Weights of a small transformer language model: 2 heads of 64 (1 for keys and values), no biases in attention or MLP.
MLP neurons of a small language model. Each row is named by its layer, matrix (up: input weights) and neuron, and shows model dimensions 32-159. Each number is 500 + 50 x the weight over its row's rms, rounded and kept within 0 to 999. Numbers have three digits each.
Before each neuron's rows, "fires on" lists the tokens most often at its 100 highest values on Wikipedia text that the model never trained on.

fires on: "us", ",", "in", "ell", "s", " as"
L8.up42:529438539481455551443582563429481464429507545639416496477478492445546494568469410535465495505569515565505489485570442478544462471470431427487402525506441489428510502495402456485472536397601466593634453486440452596539509500542416491516558593512486425499435583512477570512514615551442489505501541520489552464481469458601510521487508489452400473439482547419551474468507500566494465519466

fires on: "th", "us", " g", ":", "all"
L7.up547:470485463471438509485486545489487458463564497491421538534458542498428481472513524513444437525450624497557542519532519555441551462555475437464520464507629484487539428574530480514489536451506502518521391429520530637487529520437500384608573462441538440557503437452419495502405554487528544549446478455496463511424471420536469552481517525529535513477552518496596546440490523498485556483527

fires on: "°", "″", "==", "′", " m", "."
L7.up107:496432523488528477572524459426594546465506438518516498401477420599620406360498457519513436491544513477454475468454520444541539496561505518550448484459430509517428570447456512543481463457458409464475485516562489463515474476474509580523547569381465517463442495516546556477579551438478558551443558558514478665441438479549538422420496531455486524519389475521445569481526543522488512451550

fires on: " ex", "l", "ep", " p", " "
L6.up23:533459604510518461443461574479451492528572478531502431469515459448460500461565411528526461484561491533487527553560511548444508486506484526498439504479409420468565514539438537535447433491450494488537523509424536501530420503411541500537562566460494492384486602559435518532397450572582489505539484434444527580455512428434503444484499452564466486511322568482551499486438512471483451410512

fires on: " p", " elect", " c", "id", " a", " o"
L7.up317:571445485539438608547527478530513410444472521538447543495502548509579490539495460531489542452554492520547573424527526478437476440492516500398483475353562586513557501507364493463435525324553489528524470536516489526520375405530488470437424529518484549548455462525619474497549552514447429475437510480583472474480525481476523506541495520529428549445460486507528509569541479555460455508524

fires on: "-", "–", " Mc"
L7.up507:511514530512548482531469506500537443527611542528565546536488420515532496546491487471484393560556461467544545446447475370462552503571466464482537529483491415472647422515493533499504594349505440506511506552478552518511402523488440514543506477523425566498453513476574489475511586473574464582538610542532616451427440514523519478500524575481503488491487474424449517502521532518452429456520

fires on: "op", " than", "ast", " have", "aving", "ic"
L3.up351:494449499412514571501534496522566473518511559544445574494539534471468420443493403572563565483501408508475490379483492447535525445525434374496452474589553474569499530498461510486615499447553498478609469581576501488502524461506461512600445497488476564521534534467499549414502491568562517542551477416564547518447495556494502463461544556519462416470489432445511405449455541439460482517550

fires on: "s", "ks", "eek", "ing", "es", "oints"
L7.up262:428532520345566546454463484426539493499565561469501462510465451403492543463538524497463508528519561423509479507531535507488530480457484481466482450480547441538543508514544420601528567414457549410507435464555499468547441435425507511559552599428546512477505637505498519561460480559495534534467509401545557479512509464551428548454484601478359507553471539540508521577589418461516463444537

fires on: "im", " district", "os", "ri", " Division", "und"
L7.up568:496547577385472549529460555466493501572468556600560441456509488480497544555551426454479527510591470576453567548485529556450495485536497477476417453514463477493514515411561556479439452525504569486562446485488476517523510504376430503574529498555392500426519452575531588478457466489579476516581441630459501481516537525410511544497485448485469467538510592427507501487433527512509527414539

fires on: "u", "g", "s", " W"
L6.up239:568497515538565519502502528492482508570429485432567501422513457551553476522523467462467467481531429530466421571507497501480549513471505483559531429500479459549456523501517504527359566558441516515480538503448550591470388420486490490417634525432421435480461589455587536503481571518464521543536480499445520649563326514542546600570444515536538387516491541558418528481483543564480425467435

fires on: "er", "t", "or", "ician"
L3.up12:465531515498432403536466471449461547627503459466526570588459456524505377451500500515512525458583501590484529473441596472523463511484476433450401544541584479428440447417511566553467517471542519424555459531411538527553511502501507415531553487500503506554490449459513450602462550510530561513505517530404514638418450444424509471465464568495395480505484512461487526515476500585531473379537

fires on: "eb", "ers", "es", "s", "ing"
L7.up268:432504452536521543524437651489583533505538431507550455537554452478500488376516477495584467470522487476493477480505468408539471413448428482453521483496495436478490561561404443547518559433522491464439437499498515507468461437441558495495535521530528500398522562511578510459534550413584506441485442565574526471504464402596443390475538552511434542550483524562510531514521465533530449401573

fires on: "-", " R"
L3.up499:470420531462568471506524485516466461520530539547434547423580515539547542539521422432518499508501459520563479482426531469418557517531597510468422462505403507529541428485535511506472561477519477464372490464465480485532490576391485459560565564502353506457460544537585532445421480535553493504545538563541502461420484534482467469496502562474489526513433509422473528439405535543477393561520

fires on: "-", " c", "s", "a", "en"
L6.up470:519620496390535486538578472503468523501480501451382598478530492483548479484555438477523426458493543579559521520456501510485572571510506482382451449430532472623495482518525516412546545426503499535488539442458515458536530456445530568523515499579426499514501528497576512441544601530548520485526481516567523466443491484522457580498483552495418496541414546491433563456523506579481540530607

fires on: "ough", "em", "el", "fer", "h"
L7.up291:493544539373509550443478504489482575592580476526534587534494594492480394457545433516498454488464459537498573433565609495554592465525570467478425399521506431613429470480544453446504469481507512412531521539523524471579546480489492479530450518468469527480469487500497563517458540518501548570500461462497571500542524483496479513429548660477503471475388487428619514500483576465535515546433

fires on: "pp", "qu", " sp", "c", " app", "sp"
L6.up284:465476492477516594500450538533557419494574510619531484566475528590516509431565515516502437576488479473447498521546534519570581484528432513433351470428471494509547509466584444563525487488571491533541516617448533490503418536521485494501549520479362554521414506539605565492485503514563514509550477456496451533524496464550655452539530590448459572472465505529462526509524492508434514452437

fires on: " round", " play", " A", ":", "th", " League"
L7.up349:515482498464506590503523531506503553551501488407433578511492497521474462452520493426436367462533511557475484505480505484450470440506529452416485388472566510463532463465527608588526483512544531479543511500510483528514459365517474519419550470485509620555531517512590439506441502460393454544492493386505458431480532494502576553442406536441423465509449469446525561496475510466417450553537

fires on: "i", "ical", "us", "op", "ics", "ius"
L3.up489:552522497511531627559493487530469530462565456439505515482517472506555593442501463469560544456482519526552510451548533474496519497538528491532508483573440492533535492509473497577418557516448438526627383480396461540503480434513408467496429454385560579555444458546443576449464527535541402490576578524567490487517531480572515566506422445491482552504551549516527495456526562454443498518550

fires on: " g", "re", "g", "b"
L8.up317:538483479462425534593486535531542543484543471437491496576525538542541441538506380552543456469510455518596486501514576478428600458491475512490550544503487481578479553438532566476566522433534497513443496508475581643485521460537463483462542509512524560450461510508471502535550531508512548472540483479443564492424518444495644535456514514568529636536440502478530517493541356473518569476511

fires on: ".", "ort", "ac", ",", " Pl", " St"
L7.up138:449452515519508484456492429463597469544546430574490452463425467398567437476460466395489551587466490538430447505516554444508516418575557504494511527486511418548530627471397517568490500487491403403422465540529448507528503458440442447499484532521440605462488558541542512517446530463576529512474588537524484522401423541546528539552451474534520478583422463438508466533504541539496545456494

fires on: " 1", "/", " at", " –", " for", " with"
L8.up560:562464504417527508554474568545501463480454541597450455450450574488534494511496541436559520419561527531454457432526546484436487530597467547447519480469576431483499459516538474451474561476500565495552469528601533659486474463527449518482515451482537510474452520485422480373421573552479389552554393472450580453496484542522534452484578551533531413475520528541548457522510560508596520436511

fires on: "t", "and", "ft", " t", "ist"
L6.up478:513520550443471535565419454574505457492495574509463519587465507505540452509585517513495402526472458546546528564445508529524498492463461464439487534460590487498547441442606532477472599385545439432611462474431540505504453527502556552475421564477526474527549531510572523418461472482417538483531488480582524436508465453465550588493479530565335532518501537450422577504454429551473522585510

fires on: "er", "est", "ess", "b"
L3.up14:553528562408504418519472484487597543599474458469477527454500507555397432522528488569576543478501520656502515501491425537542526476540510451478453537427416520468544564465505525496468527549498515480569425519473431484497467508433491495453551513438519507469462543550600485519488621475490606544485502573586473497509490458541534536521474499527530536563495490469519670491532443507553612493523

fires on: " name", " book", "ie", " species", " line"
L6.up212:483500557508423552512554482555530545556524506450418571500517570476465498519540489379483519592503456470511507495539517456490534487517487461520500557493533457504474483422543573569442481421514393528470451490455523391523485419411422469476466516444526613526574432562528447546498460454460489494638493526602529503498519467501534485404505535550386496479506446396565545425586466463534504492603

fires on: "s", "e", "an", "w", ".", "r"
L3.up246:516570544458479528506519603564540511526537447523462563471459471514526511501544421479463517599592419491524455560554532481472568422439481520470502472425492451550459442467539486522429468425535520397499541468470521625460530599421549466482507510509545428400606525412541542514440504481474594648546449501423559483478538502429594523536479537537416506419413491416547537527459505523544546475521

fires on: "″", "-", "qu", " K", "ic", "in"
L6.up196:422548527563447619597522517552490475495517487592453473500516457523534376502517527415547511537514440485408544563437556471578543514515473496465481445418487475568524522480589514492497411448550420502498462546476527490530516521432506495479494436444458543521502524529554534532373496503469429487489571580415509544432390519467533485483486481469499344527468466350474475478505527550394510431447

fires on: " |", " his", "ternational", "ilm", "-", "ab"
L3.up622:464451510517499460527497473489485539573514578416485575562530572545521447580536523387492368505459497570504579503510440386497502518517493487395499484501551502490544526509479479512483493469524501508497565528492489517461502457563474407474561668507542508545549584492494383548551538529516524552510523511370455413534429501518571502516411543485519466446543540483565496424529470502426458551527

fires on: "-"
L3.up409:499494454573555414610508518580484527535560544510475543436524548443589544507568430521545501545585412520569512530466515500543558457552490476494412570491417458482538366464522498570413476369494504482448458479515517512501429546416555497511546553443513546527496476529557545449523537509523520497562453534572635483412464535554473560516461526495523528598458511541501478538498380545487440480565

fires on: "y", "or", "s", "alth", "ty"
L6.up555:523588518454397507511489525476509451485510477556455626628488543493576499530540480517546468436519527495527578406585548527594548478553543509406534571455592527472496505557522499548522536524472525595548456513462542484518510475530469471488460556490550507572574482563468572560423442490486546540512501567492526526531529450538528470557473454556332434524519531458615577481491441591443473459567

fires on: " |", " not", " Best", "d"
L7.up618:491539513469496421429601524522478441498495502474465495458472554519539429593489471550482552509488530520574451551466519415555515513629526500491537488475532426547548503520469444506524585503468527523542373489483621491535485396497473505541510520543549438486453540543558461492497482428482481421604461497408417464567495480585502504498487459532506419573478507540537465512403593554421601475482

fires on: "z", "s", "A", "Z", "D"
L3.up275:574490556459522409521581441499441524426540432521614527569468558539578491428566512451518521470576482500481401455444460508543492403412478498400554490517530516577426516535505494522447548510507539453425507490473485532474411533586448436464476491441469520431545478415578534464477507560505499460519517495515513482507510559585557502459528567592458486473478603407465509555498593545436397511487

fires on: " |", " his", ")", ");"
L7.up156:565469476505481469490520491530469599513470498484481566549482511490552470540546418344485371481581492533573567505470550495493609440501513502480498492502429555486502503512415467538486523398481437353539551449442503540531506470454506418465455535516476461444578517429536437526460523413573505572530529489459413578405467437446538493517527512593519539482480512441548563456497522533467541467578

fires on: "i", "a", "ic", "u", "int", "in"
L8.up372:460490493534495510532469504498507481488508505613469474547444434399568466546577458387418483466528572564592508518408505404518508436560475491524537609501452525516552595447364498552474412505513387441482519484484472503442429543436483488487660601495452557528482573485450447482466587518479498490531540515504511513533498436543601569512520586544471461498483530531516527514465559484494436472508

fires on: "o", "}", "ans", "w", "ion", "D"
L3.up290:459486518484493548511511575484476474441527591504501538588388429481479515476465520436494538534488500508479503514524464500555484453476448503338492433588553517514534428501502442562397563477481557430442499438464451541460501536477532493513500474498431446437489622423537469463553425576456548614476477495561509433533492501540524557496512519516489515563465534406519505447461668478559400460432

fires on: " 1", "er", "1", " adv", "op"
L3.up522:532549558504496450562454432619517476507517594516539567569440517512474526569511544464431500437526499550465486430502460512527552581612483566467545425496411566515411454483430475525459626445478563534517526467471483529534628407440495509480496446497516495574462600528475532457586474565525467468557524561541543520519498461418424532508534414544488412397505525415471524529461561510479458500437

fires on: " was", " may", "z", " sing", " Sing", " —"
L6.up190:513537459489483576563454461491539475468522524483471545588522624496480490541574466499537526437510477493530559460537435536487493408496458502488503520543439513446461453571523540540410512481639460547545470540539517452486472425484457443600541495534618542477475489447487363449485512419551509575516486491451568513467487490526571428403452558445382530437493527497611572583502515428502476479508

fires on: "il", "el", "b", "ur", "er", "eam"
L7.up426:530441513549547492474492530495536451470469532418495564604500492561497465485496434525492563543580543639454459481427439461491568571437489507525514482406463484534448546487577488497498572552557454435522521511387490501587458494390471434498539537489511500386432571552646504491514498516459468600457543471610547531480506490619580536530422535505461357523527518512461481475524535456563513516535

fires on: "ies", "iz", "ics", "ians", "ized"
L3.up491:519523491465427544568521563524508405499525503494537497415452613551559497504584431490520435482609530550537512543490418583521484534423522444559468555453508541484492491448435496442443504453542617648529521535538506570498494497434419480518457495456499528445470544615553563579591462507625524433543456485520430526522488522506561478504562624630401500521501555454485547497406462462517537496489

fires on: "o", "ite", "and", " II", "s", "ok"
L3.up245:569491457467520552491586510571536510490549507550494502458499437496614505440531535524549638515463588532497567548443495506567487566535524454479511569516538448629483507505458533506497535506510508496521530438414534491455463459556553578438455522547523533388481585442510524423589491418518481485544537519480492449521540508494581593514592453531580479570514418444448486426586571600445393495488

fires on: "es", "S", "ations", "ions", "ides"
L3.up369:444477540408492535488486649437498580535596453502500501530516445534542539347546543542587400532599477472462460504554617539530469466472410495483491529467473449442567456452504482537514455432575445495565471578446528519594472473487410539572565502520482455470512464522414467465503501496535563455526523523579473569538560496519468462476472499489403438518410438485502577523422515483518504478457

fires on: " a", "ing", " it", "ed"
L7.up278:496444453629513498535467443450531534510483435544529606575537422485560422484577489527541505490568506424576565424627505534543508472458459492458477461450547452537535490497575533487449508436491576495524514502519519577578459449555420512536459565519501497512450460504535531506483483508512531524359545466512447522482421491507512460525528496593463408444468520470510502587489516471461423488536

fires on: "y", "se", "re", "n", "aw"
L7.up549:624496499510422500493491564572485586530502480470410496503512512501516421501560518507540397468527482468515491505587452515464503539498462509482494607500573563552421488468502509519452508431575512615510370531525560517535442507558453467514518501562538505558488519491425513474508509454525566507571425553551583544520468481411479473450551532455421549535526428461530522441452515536440639472504

fires on: "–", "inal", "el", " Comm", "ous", "em"
L7.up5:442495528401492528501586489513513484485547533532565548515501558520474500536493476469464474474551512554507499406474607548534581426447552483423449410574544470551532539477483479476504510384487479495535506574594567465569407390450538503384608584435532499490525513468455477454585507499517459553412468530533431531505499506604491479400465456547546464515446524397613519585427509519516413470491

fires on: "i", "u", "ri", "en", "r", "ie"
L7.up456:591441500451512462583492531485600530494569454504460583583483394537505519496556417456488528459458486494526481409421541457531553489537512464447469450523485536592519517499474483517419494523489519518555541517539483528411484436466430356511553499475543548575494523460528569560408576516445496496468519465556382498509445502546486522358578475519452564468481523366504546487585471473485532531559

fires on: "-", "an", "med", " inter", "on"
L3.up299:444408556414567498482455580586522546533487460543424617535484536526434492466485416509477530588567405564495532417503549539537568455554452476552483575480396407544545464584518529540550453333545558409504559548434439555548509537424496446512515560515532531424544521455529575510474471534517509525510486595501536519407464493526500470484489501511461497509449529429522529474496459549535433493577

fires on: "pe", "out", "duct", "ivers", "op", "p"
L3.up265:488526491478379439497567526589505459511522411508474453517444572414543505514454428435423507572497517488497526531543513509449558522499479550315499466519481527534519484439543471487435543459525485455640480473571489511437473398484444497518549482494502554471415571526547582388533481527469512645504535438545467512443504421468564509485416506579555527508497450484505479513476588582568480532512

fires on: " g", "b", " l", " add", " b"
L7.up112:496525546485546554478518502579576525445513522498565453607407498551491478462550441544419439544536428473535494530552534460517514524510495507546458462549515454570451494384553546553548483463473437460516472540430510597526487507438546498602516469517536516474444605518504476528418461467463469507547483520507562515433512484523525526527497646590394539452410523561599529520543479462422544425510

fires on: ",", ";", "\",", "),", ");"
L7.up259:537455511476535488501469532621486478544475521545491530592487567480545531549490459522536459566536427478494464543615510512490508445428499518403533452463403446458485503481452483530426612486504465483543497454372478519519420494463395497554610591542489547534553494475519542502524598541555487477462502482487579600446548492503513523527518573552389519462506563384550472453470425639501496424559

fires on: " |", " No", "s", "at", "ov", "u"
L8.up175:580521478551569474543617477478447498608514383529441472439527489460475443563475537551491538570522487527577519453499530532421482534557474456497490527596477375445477544524465435522390457491504508510468486492479467515543484479468407501485607521514508507449475554475525618508496517539552517523643457500532581533596359525474528540509513507503436509518492547551518497496491494458517479447452

fires on: "\"", "b", "s"
L7.up273:530535472516517610393592520521475466451520487573473565518499518555523450449518397559482584384534540520429497538527478458520437416503475496529496451523474517501554447499487507644528583512513516533505494460485481530509489501578524561507570546469596511399489597497551561579390519483527510501585558473429617465561381486519585494461466406477537408536461455533524517473551563539511484523445

fires on: "k", "ed", "ent", "ay", "s", "an"
L6.up607:566513464497485423491518481526520429620491523523458441454528432512465539489454450440531536577507453532464521490439611508494572435502532430528515484498484300502525425499459539558461591500506399579512452466515553568500473553491510448459508526503528458386490583349556481480487607524426498509465463511516593497464450495445496502498516499498396496571438481482466615523499401514505551526519

fires on: "or", "ician", "ister"
L8.up263:528552543427452475495426599545518543482585508513380635490432483496557479493491432517537483474534504538495514380478475474478573513453529530425466508457573468432513452489511553541534434462504511546530513496518521492552524491499463483471537446396527574545520472508488590568447516499533540484467533540473515573443420370465561428368548551428381495516490486403515644503494450686496474499530

fires on: "ing", "ack", "in", "e", "i"
L8.up567:452472461501517513477546496486492526434565426530448500512507551423542454562540434405455524577548486456458516455522482490434492494464514492503448524425497465417568588515518461554523540476544538478523504457471594588508403432448461429448475532512515460420564570521503607514576523457511518475608446540578587485421495557501512489499506528499485345588414531538526510558617594490556415533565

fires on: " =", "ters", " Rec", "gh", "p", "t"
L3.up453:469502470576520552545541548509466447519517494441507488550475415401473541461557441526505480536546481512486435505499450532598411462439526399496493516480459479545430524530469462467542588451476624556468482473452560491543447405519410561558497485460509491427459433502616515585544521374510472514465552495518494595449454514489540569520489581527386466521475476466497614497469529445521471525448

fires on: " ", " adv", "ep", " rep", " att"
L8.up10:545547531410508498469523537480483461528505508639562455631465409432479520501528494555477510505524459451519610497620488508563493430550415493464512483483511473524580495496486581529435596485586494444535497552399593442590476561492512493504557494531510499390404517516543531465385511517561442552529455544482522504432502464439526518513486557473455464449462466462462530546427542520417460495524

fires on: ".", "in", "v", "id"
L8.up199:452522595469440423537505491503527468532506591599435639494463548524588521522577369561563520504526502472498532473524451432475561451509589564514534535531565544526553608427415476515454447484572466524429439504501480500496394497451468447432461523508466589516500570439505498481417591568493564516571492545501430406501539446508554454358562471445512529558466446465457533496473393478441423486494

fires on: " |", "ic", "u", ".", "|", " st"
L6.up570:482442529514529453537563459438472485487466491512509525519498395519501396544512500387464489440574458514545458376380496456542506523506469455548437562485561547489464588546568514541485451545567460548518477519517511600477550463512546470436510593532555593511451543487481471495449515546572418531599509449478484478473495500554569616455499573567524465470479494459391477569559429476475528461566

fires on: " can", "ations", "es", " may", "ments", "ight"
L7.up522:546491470413460548499530538556545489480506420465466446515460525470493553390570470563575580485448533559520530451468578530555516467510381441511488516458435467443559608556529490517597511431507540502449463501424541500472473506489504573592598531446433558453483473531509492533528490422558454476477542526616525501421502470531412489457530588526392514535462542479513532548544527516563462457555

fires on: "er", "it", "ther", "ator", "or", "el"
L8.up430:490516501539487533538467589562584455594542454504451566431496565456610471482531467546535455419526505463528612467544411544578475448507523426461498541529555494474500466440526419464482484462410544529481456528542478496586488440494436505526450479494532580580524475480660606469533534551475506439426539650563434504558511518516451522404499478479510466572514426502524479502396531511486508531467

fires on: "er", "1", "2", "is", " 1"
L3.up505:564591563520519445504436462503508477521443479526466499429466471466478490484568530481503504389474588527489464477527516530458570565511527521463516455422528557620478436475396467463428522520457522536475559530460403607525612489537399512565596478467519540416454496487503423492535600451519554527524585639527462512529420440503505507494440432561390455539436480503492484476496544515490457478467

fires on: "an", "ed", " for", " led", " received"
L8.up558:537531497479555507529514503585544531477542457500468469584518473408483474426485427440533531602479497407586547462529503509514519480514539507620499419481474515637572522433462458453543473535456494519452479494457619613575484482542469488506474485496451531499504572447568450474405497456542468573486562488465472505502441516457498566524579511547498504518529474518472509494411595472501509493447

fires on: ":", " /", "l", ",", " Bl", "es"
L6.up219:529511460520478526414486654546497460660491526518437504501509478530482457468548546550567475536540493494549520466442533527400602516454515479472448404556461416502514421476449547454483524421435412415563534462468507547470506463587440503501600541461433516483506498410525440478456491431579467565434460543479568463542489429524527470564556509497439468544435500598528511479532486456468452463532

fires on: "at", "b", "el", "ell", "ab"
L7.up190:478517445401460444459586522606505425441476472570491500514423496496496542502582464511472442500514446481569510524491443533480457358407567491438499442503649580563493477565477493571464542494516507511459483518510518554582507499562469487428514529492572514462428570478605534515496583580555519552482475436392490497576499466542515406524470486523439541544484480501489607522461498501549498520438

fires on: " –", " as", ";", ","
L7.up271:439432475508502566447497616600464428551473503494483538583522475479539513446557504415535423487612413497501442501535525536490496475545495449467487463517507489551478507527476460502405617412551475478485487491374484511516413517500463447595587539498476612487486520411482528503505630538558447494542440488431550575421457510523554503532530520396500551447497571458509421478466467533422499466553

fires on: "ed", "ian", "en", " appear", " a", "arried"
L6.up166:521525520454432506520483515495446475522523475517497612625552524549529418448490499573447449487488509509607493458475478453417548514576543414533432461434486453477489404528467497476493567369534519490526501531488512519583585437548494518504477526539426566539605434450576488416549557508502479545417565464572510487398468481464492510441598498544465464504426519460492471588517503488526451586606

fires on: " th", "-", "est", "v", "f"
L7.up472:509452495441486573497517479496526529488548428476594488377496522452539457420537503555517538507549505493536552457504453452453564527536551463465527460584608442522546468510534606492471419465506437423550486497450474494487561536456391540569622593430512443460408497459502574486424516491478486593467571492454513539519373510518574488523592480480544529516561462474512510520581424502447485534542

fires on: ")", "),", "\",", ",", "\""
L3.up313:521499462442482453474478525649471550517554551490518571508521502502548571517531517564545510524583414462522497515498521496495544467414601506468498486509451491574466557538530527571450611441463441484571486447476467567506427536514430476552572580437488461471548606520545503506545543521492543582549458535436571504393440488443496584560505547502562445495471510372509551426510462684532533423572

fires on: " his", " w", "oung", " old", " f", "ew"
L7.up92:499501464485472486490536501526495495476514434478504678573606550461459447496507484469568400500530562637480566477504515479459580517472526474457500494507511493537576489420434556504484567430545505423519529509462651540540447484518466505500503551520471503449553541443484566481487527431460489437569501503514461590389431443420488424496558460574506473447527528445558563433424499502492503534531

fires on: "c", "as", "is", "qu", "sc", "ys"
L6.up600:497473502481505544516508543598569462497587533549441556550444552580540439434606438507532462451485436511497507410503528478506508461529509404484426429446553474518575518464528550578488577468539480541557458508497562500537527456465393459523524488523401457545496550552549567584441573523540515439624538532418545525457469464522628468456490538464494465542473572476520567513462494529469504488516

fires on: "y", "ic", "re", "i", " |"
L7.up226:483575507534406600570433491525539484480546474451448506489553413522516413488540526465583468517496488559468513511540481472504531569465468474487462563424516507625514502526466500516489460439499456560490461504436591559464392468407483414523481558420574552505544539378542542530502501487475551578574396519641529544535585511443489556508497481475469504529506438478497609552474450591486516508531

fires on: "e", "n", "in", "g", "t", "iss"
L8.up23:471462436438533439543582585560506518446516549490500484538553524468480500495473515482558518570485487517517459547533571529541555414453551407501413538461424449495550515495508563546491595417453454440538487519513466659508557607551474450539501534534575408525557587578459554515556558476493541481541485528494577502408493446445500486480432596564504384525446458490415591524466536557469565484538

fires on: ",", "\","
L8.up56:523453459510533598487448587601455481519519557532520546530586476436512485440490487535499428488536420548512491379532503409470579489546513426465514520453479481584546480563488539519427588426465490477573453492486470506505390480496377456585608625542493546522513514427458449559514585477540438577607543475506595518443446508503549577552516581511578462494500531474555459451555544474476476523567

fires on: "an", "n", " Dr", "in", "-"
L3.up416:586460487568534449547494575486513519483504546497406543535514518491517518418478336491567486521620472534557518496458428488504498499445476360378476566441506498455521504479523503443553519488511517440482490441406486556554470606486430493525483513497515517457516396552545536498552497456518511510528555494432510451442559444528542552509381543481493445472519482446472622522431487516558515532538

fires on: "at", "e", "ons", "el", "ats"
L6.up538:551437410428488458439577524491501503556588469644462538547476513529498536480582526521511389500489537485505574446463551587471520458490513568428426421426473426503595537471515500550513586551547490566497412511514446449593468449558359479432493466564539495551474456424472503499468584532517480509478544530477551507537449511581570511528460543500351582607512502431432530544495504469566454456479

fires on: "il", "al", "us", "alth", "a"
L8.up206:393593502499572525413462586524510391552485479529483513489434554415470524490475339440494468479569538536575549512475471478502556532449541417446501460549604495471451501457462458498533485412498423497482404454536514500535442547464429501591500516481482443513466481430502509481519574484467490585520536588507541455578498538472427535503496544526508449549510499411548507536488537571512429540511

fires on: ").", "i", " cons"
L3.up166:479448554342439474492485561538548480530519557589499528498444462479538472414505429525551490531486480556486468528458526509473412423493462460419472471466433524463524491380444554507446449512518544520543539592529544488446519508458447401493522539443527546484581507516524536522475503530491583529493571528521504615486500553484522497420495515484389459466586482384460601482485517583539512464530

fires on: "er", " |", "or", "an", "man"
L8.up379:510484466590579503533385655562552488526565412557477510532550445480522493520520360539461391472551524642619546486458396491519526513467536438526481484445516506518563557493515428435506482597463499413544467503470494415516520464534474426543538526542492579517513476519444441529460506533533520498532518618446483556522509488484531501428448516459493479537497531468499453537479451458427477518518

fires on: ":", "′", "°", "A", "ordin", "″"
L7.up592:569528547435552565541538497446533525541534436470524551509522447461535466447509491498526398513550534531588594452482506465397610476461507435423430554552535520590429561496555492573452550438494438531420521529459507473577443437576485517498459558456558523484403473514542550545457522498527563521465574601528499570429417479581574510440485545555470432526483525410526488518517494524480421424515

fires on: "ad", "il", "od", "in", "i", "der"
L6.up499:438512450403469548437465570531481506459509446548440518428484482467473509513492515509516468492448516613503449497570545447394493558487484523536477459440503501517512623385517562633446499506501492473468488518519502482537524512450484301498528524500498504413515540541550450476514524437520556550521497537469464549505412589483555439488465558459396480522457472465530499402455469538471468550599

fires on: "am", "ic", "a", "iv", "al", "ac"
L8.up426:482504461518529490378594545512483489565518511605511516513438500494577521546531408467503537457536502484581471497479477511503567432601544508455408424424580365411457538460468508402510546488494413467438424466482546465491484465499500373582548552547466479552464491501504462460444598502482470519555492599486552408554529487485499461496509500453505474546517462514569492577563470549569498472526